python train.py --n_layer=15 --d_model=192 --n_head=3 --n_kv_head=3 --head_dim=64 --d_mlp=768 --vocab_size=8192 --activation="tanh_gelu" --norm="layernorm" --norm_place="pre" --norm_eps=1e-05 --positions="learned" --qk_norm=false --attn_scale=0.125 --bias="all" --tie_embeddings=true --parallel_block=false --init="trunc" --init_std_qkv=0.0229 --init_std_o=0.00418 --init_std_up=0.0229 --init_std_down=0.00418 --optimizer="muon_variant" --lr=0.00515 --lr_mult_o=0.995 --beta1=0.95 --lr_head=0.00415 --grad_clip=1.0 --warmup_steps=200 --schedule="wsd" --decay_fraction=0.568 --decay_shape="sqrt" --final_lr_fraction=0.05 --batch_tokens=16384 --seq_len=768 --doc_mask=true --train_tokens=167300000 --steps=10212 --dataset="wikipedia_en"
MLP neurons of a small language model. Each row is named by its layer, matrix (up: input weights; down: output weights) and neuron, and shows model dimensions 64-159. Each number is 50 + 12 x the weight over its row's rms, rounded and kept within 0 to 99.
After each neuron's rows, "fires on" lists the tokens most often at its 100 highest values on Wikipedia text that the model never trained on.

L2.up718:28 18 50 81 49 50 47 53 56 46 44 58 50 56 51 57 55 40 43 60 52 09 62 41 59 44 48 62 53 72 68 44 41 64 57 52 55 60 51 31 46 41 84 73 30 40 50 46 53 59 37 40 46 53 39 58 55 49 56 58 46 44 32 53 50 53 47 64 54 40 50 47 51 64 32 63 52 60 57 27 46 61 57 58 49 52 61 26 38 64 78 42 65 46 60 50
L2.down718:36 37 58 82 33 59 44 56 48 52 24 77 31 44 49 56 65 44 74 56 35 60 61 38 56 68 56 58 36 38 43 49 54 42 70 43 53 69 39 50 38 46 79 52 58 53 55 60 65 31 31 27 63 49 46 65 44 57 59 59 38 57 36 40 42 40 52 67 47 45 38 55 33 60 32 53 49 86 47 73 46 83 66 67 47 68 55 43 44 54 43 45 39 44 45 44
fires on: "\n", "|"

L5.up466:64 35 50 34 51 42 50 64 41 67 52 46 49 32 55 60 55 72 46 50 45 47 64 60 58 34 52 47 64 57 40 36 42 41 70 36 65 56 45 72 51 60 47 45 44 34 42 66 61 60 35 49 42 64 25 59 65 48 37 46 49 55 32 46 68 76 36 56 51 43 46 54 26 56 42 45 61 47 50 62 49 44 30 23 51 43 34 38 61 42 62 61 30 70 39 48
L5.down466:51 30 62 45 56 49 31 30 52 63 53 60 53 29 48 57 37 51 42 39 50 55 53 44 61 42 37 36 53 56 49 53 64 68 43 24 48 65 51 54 39 59 60 48 46 44 46 70 54 25 46 50 32 50 42 70 87 36 44 67 07 35 56 74 62 26 51 50 59 61 47 77 45 52 52 58 53 48 49 65 45 38 70 46 61 53 53 46 48 51 36 54 22 59 49 59
fires on: " ex", " Ex", " including", " took", " Al"

L11.up77:48 66 60 43 74 65 59 19 54 56 51 59 60 58 50 61 41 70 41 41 52 45 61 55 38 29 48 55 49 51 41 36 43 50 57 49 62 58 43 32 38 64 40 39 44 51 42 64 45 55 63 52 32 58 52 51 44 41 52 29 58 40 46 40 42 49 66 39 63 46 48 53 45 62 68 56 66 55 46 40 24 61 42 37 49 29 39 38 61 52 29 63 49 38 73 43
L11.down77:62 41 51 51 53 44 50 48 67 49 63 46 60 57 59 32 47 64 49 61 32 50 67 42 51 43 28 59 39 55 61 49 73 45 68 26 77 61 58 42 53 34 53 36 55 67 63 45 46 50 39 66 59 52 63 61 54 74 30 55 47 64 61 38 56 52 57 43 23 35 28 51 70 29 48 57 38 54 46 62 63 52 38 44 54 50 45 45 39 55 21 58 54 54 45 44
fires on: "r", " cr", " Cr", " he", " arr", " He"

L2.up268:24 40 56 76 36 55 44 59 58 45 38 48 58 48 28 36 47 33 45 56 49 10 76 51 44 59 39 46 55 56 65 57 52 57 57 58 44 58 42 47 47 60 69 55 29 61 58 52 54 57 38 47 49 45 51 48 57 37 38 57 38 69 46 62 49 52 53 77 37 54 68 67 42 51 43 59 54 58 33 20 51 48 49 43 52 48 45 33 62 63 74 51 77 35 65 52
L2.down268:39 50 45 54 47 63 44 42 51 52 32 68 65 49 56 45 46 51 66 52 24 56 59 47 63 46 58 45 35 52 32 64 74 39 63 37 61 45 33 51 25 53 70 75 53 46 50 45 61 45 60 52 67 54 45 49 58 67 49 48 44 53 57 32 26 66 55 53 38 65 43 77 20 44 23 53 49 65 58 69 56 70 68 49 40 47 42 29 32 47 55 60 63 55 41 35
fires on: "\n", "|"

L3.up46:45 55 45 61 44 59 41 31 50 60 40 46 40 56 29 37 42 61 34 99 66 46 45 43 72 64 83 70 59 60 64 42 53 33 39 54 84 44 44 72 55 37 50 44 48 56 52 45 57 55 53 50 51 59 63 50 56 49 66 39 68 42 43 63 61 47 46 50 43 54 27 50 57 51 45 46 62 62 37 48 34 27 33 56 57 60 42 58 61 28 39 45 43 36 52 55
L3.down46:47 38 50 62 67 28 36 55 55 47 57 46 46 45 52 41 51 52 50 27 38 49 48 68 28 62 39 54 62 24 19 57 52 54 49 61 49 27 52 73 50 58 43 68 41 52 64 55 64 47 45 56 29 52 58 41 35 37 48 59 60 57 49 48 52 31 44 38 54 29 66 54 35 62 59 38 60 65 39 50 23 44 68 37 42 58 38 51 43 80 52 53 64 72 77 45
fires on: " |", " It", " it", " n"

L2.up645:62 41 62 53 77 47 25 45 32 49 33 52 36 33 33 60 34 45 54 46 53 73 71 52 27 60 49 29 51 46 44 60 45 54 56 49 34 51 59 69 46 27 44 26 44 29 50 53 48 49 41 45 36 95 42 49 34 47 53 64 48 60 56 57 63 39 55 55 34 70 45 50 70 38 46 53 49 78 40 27 39 38 51 40 66 55 50 57 49 39 58 54 54 60 21 37
L2.down645:63 33 38 51 62 29 47 43 57 40 48 55 54 60 58 61 50 47 59 46 71 42 50 41 68 47 64 52 64 44 70 33 39 58 36 49 33 48 45 56 37 41 58 31 54 61 51 42 52 49 48 71 46 49 29 60 42 55 73 63 48 56 71 50 37 43 43 53 59 37 61 49 24 51 46 49 47 45 63 45 33 48 64 30 57 54 63 39 45 36 53 35 39 44 50 29
fires on: " at", " under", " for", " Under"

L6.up355:52 35 51 41 46 40 46 37 63 54 51 58 56 36 60 48 47 63 39 51 23 61 75 69 73 48 20 64 56 50 33 70 61 37 37 59 68 56 48 68 54 63 44 62 61 38 40 51 39 45 58 63 55 55 45 43 50 38 62 46 55 38 46 42 62 50 56 65 62 44 59 59 62 55 47 50 43 51 51 46 59 58 28 29 51 42 44 49 52 49 52 54 61 67 52 52
L6.down355:65 40 63 45 37 66 56 33 58 52 53 34 51 60 55 62 67 47 44 47 62 27 39 66 33 44 42 58 35 73 45 32 45 67 21 60 50 54 51 73 36 47 56 40 35 38 53 54 49 49 30 46 57 38 53 36 56 18 52 43 32 27 45 62 69 51 64 55 32 73 42 55 56 76 44 35 50 47 41 69 46 62 58 35 77 53 63 55 52 55 42 63 60 43 68 54
fires on: " took", " ex", " take", " takes", " acc", " win"

L2.up341:52 54 57 58 43 45 47 50 55 59 66 67 62 46 40 33 59 46 47 61 55 52 58 23 48 60 52 36 64 62 64 62 57 43 60 50 60 42 47 59 58 45 48 46 36 52 59 73 57 54 38 50 47 55 48 37 63 53 55 51 25 53 53 52 55 58 31 62 29 67 63 50 40 55 45 71 48 47 34 23 43 34 62 38 45 39 41 21 65 49 58 61 74 31 40 51
L2.down341:36 41 45 71 65 47 56 33 44 54 29 56 51 80 62 47 45 54 48 59 26 46 68 63 49 53 60 70 54 23 29 62 67 71 45 47 44 40 45 54 44 49 59 60 41 44 52 53 41 36 51 46 43 44 56 65 43 42 42 52 64 59 68 48 50 57 48 56 57 54 63 64 43 70 47 60 74 62 79 32 49 58 54 43 34 42 30 26 53 47 55 49 78 34 46 58
fires on: ".", "\n", " July"

L6.up613:41 51 57 49 48 67 52 27 64 47 47 70 46 68 39 38 52 57 40 78 36 59 69 45 48 62 54 40 39 57 77 68 53 65 63 50 81 39 27 36 51 37 37 68 37 53 50 53 52 57 47 44 30 34 44 51 66 45 53 31 53 42 43 42 63 60 28 52 39 39 54 42 50 54 41 59 58 51 54 65 68 40 44 61 50 38 46 24 55 43 57 72 68 65 56 57
L6.down613:47 30 48 71 65 46 45 55 73 59 66 65 74 39 65 55 59 64 61 26 52 60 53 57 35 59 39 45 47 40 46 72 32 40 54 55 42 33 33 55 42 55 35 44 21 40 55 57 55 54 34 42 22 66 39 40 34 38 60 53 48 66 49 48 51 46 45 48 54 34 52 45 65 58 45 40 31 61 70 58 33 41 71 50 56 37 52 57 33 64 60 59 56 52 54 55
fires on: " |"

L6.up12:37 61 49 46 45 44 49 58 68 48 54 53 45 42 39 38 46 51 61 69 44 49 66 62 72 35 37 43 47 49 54 71 57 55 34 50 62 66 52 44 57 32 34 67 33 69 53 50 66 46 50 45 44 59 76 52 74 48 62 28 47 47 48 46 51 48 48 55 48 39 51 50 49 41 44 43 63 40 48 45 59 47 26 75 52 32 52 48 64 41 41 60 35 48 55 38
L6.down12:35 63 47 77 54 60 66 57 46 46 36 43 57 39 43 84 46 58 51 51 33 70 33 69 50 44 39 41 42 56 63 38 51 56 54 55 26 32 63 49 42 36 64 54 44 40 35 25 48 56 59 71 38 41 36 37 53 45 60 56 68 36 51 66 54 60 75 54 42 35 62 52 44 68 42 43 47 55 66 47 61 57 53 60 64 50 51 45 27 42 43 60 62 75 71 57
fires on: " |", ";", " play", "form", " re", "age"

L7.up163:38 50 51 60 60 36 61 45 44 35 37 49 41 63 19 29 52 31 64 40 41 51 38 31 49 79 53 45 57 41 49 49 44 65 54 60 82 63 58 54 30 58 59 63 60 46 69 65 37 65 74 44 59 47 41 52 54 74 43 28 71 54 53 28 58 29 46 50 65 33 48 57 54 72 52 39 52 51 50 43 35 58 47 53 34 47 46 34 65 46 55 45 53 51 43 70
L7.down163:58 56 48 58 54 63 44 60 61 76 52 59 59 65 53 59 57 41 66 43 59 65 64 76 59 63 40 55 28 67 43 30 50 19 46 36 54 60 69 42 73 50 48 48 67 31 54 48 26 61 36 57 39 43 61 39 61 49 37 42 44 49 63 29 59 51 31 48 46 46 55 53 65 78 48 49 46 34 47 49 51 61 62 33 54 73 49 52 76 48 50 54 49 35 21 68
fires on: " years", " Mar", " year", " day", " mar"

L11.up391:63 47 51 62 53 53 55 53 49 67 64 47 51 67 40 36 64 53 59 73 36 73 37 37 55 54 58 51 49 48 56 39 48 46 54 61 74 54 41 46 46 51 49 53 31 17 32 23 55 55 33 41 45 64 37 59 58 53 78 51 59 32 37 63 41 33 30 51 50 51 53 66 32 61 25 54 53 64 60 38 48 47 52 50 33 47 53 37 55 62 74 55 42 56 51 60
L11.down391:45 38 47 49 67 33 73 53 53 37 53 49 70 45 53 37 52 40 52 52 57 60 50 43 48 46 46 61 58 43 44 54 57 60 60 55 52 36 23 65 69 51 52 42 47 53 90 60 57 28 54 31 41 55 62 36 55 38 43 49 27 49 58 32 53 48 65 55 37 36 68 48 53 44 54 50 56 54 48 73 41 25 67 59 83 55 57 59 29 62 62 41 48 60 54 65
fires on: " |"

L2.up726:47 48 33 39 42 33 54 44 67 61 37 71 41 41 38 53 62 50 29 39 19 40 54 40 51 44 51 30 72 42 37 29 50 43 69 69 62 44 48 29 29 55 36 70 43 35 63 50 29 52 72 73 34 45 52 70 46 55 51 47 54 54 69 39 50 40 51 26 53 55 49 45 59 47 69 48 60 52 55 50 51 53 55 50 46 46 27 52 62 33 70 43 62 49 46 53
L2.down726:54 52 56 52 41 64 36 42 53 52 28 35 40 34 41 31 58 38 52 39 64 47 48 45 46 31 43 23 53 50 54 59 32 11 70 50 45 52 52 53 44 51 78 39 58 33 46 61 39 60 52 49 48 67 22 43 66 55 56 54 57 48 55 41 46 48 51 56 37 56 43 43 63 30 42 36 48 43 49 39 50 63 25 50 57 43 39 55 50 52 49 68 53 38 53 61
fires on: " years", " day", " days", " hours", " months"

L6.up703:45 52 64 58 46 78 66 58 47 54 58 59 34 43 37 57 57 53 50 67 34 49 40 45 29 50 76 52 51 67 53 48 57 42 41 45 63 54 30 56 48 32 83 63 22 61 60 44 63 38 56 47 39 51 36 49 34 38 62 39 51 47 49 69 58 45 49 52 55 46 56 39 52 52 39 52 63 42 40 69 39 59 46 51 34 51 54 25 50 61 57 70 43 63 49 40
L6.down703:40 45 54 48 62 47 63 46 64 49 49 66 60 55 64 41 63 46 52 49 51 65 50 48 60 40 55 43 43 54 42 44 26 65 60 69 59 44 47 57 66 43 38 52 40 42 58 61 52 48 49 45 40 45 52 60 40 57 35 53 33 56 67 58 42 73 29 38 65 47 73 29 36 60 61 57 33 55 45 50 54 29 71 33 61 68 27 31 50 60 72 68 45 45 28 56
fires on: " |"

L6.up647:61 44 54 61 68 60 48 58 39 62 53 56 47 70 31 30 44 50 47 45 60 59 61 45 50 29 45 44 37 64 69 49 40 44 44 50 45 59 72 58 27 35 50 60 57 44 50 42 55 40 51 62 34 58 50 47 39 70 59 54 51 55 43 68 54 21 55 42 48 54 53 66 22 59 53 73 54 50 29 24 55 53 75 54 56 44 43 54 48 48 53 66 56 57 45 42
L6.down647:54 38 56 67 57 41 30 39 48 45 58 55 37 50 54 66 67 58 62 25 33 54 58 49 26 51 60 62 29 31 74 47 43 60 27 65 44 63 67 54 52 38 48 44 64 56 61 45 20 37 38 43 72 49 43 48 47 40 40 49 33 61 54 39 44 39 47 47 53 33 73 51 56 63 34 54 57 41 72 65 53 47 55 41 41 42 61 45 61 56 69 45 34 28 32 33
fires on: " for", " at", " among", " against"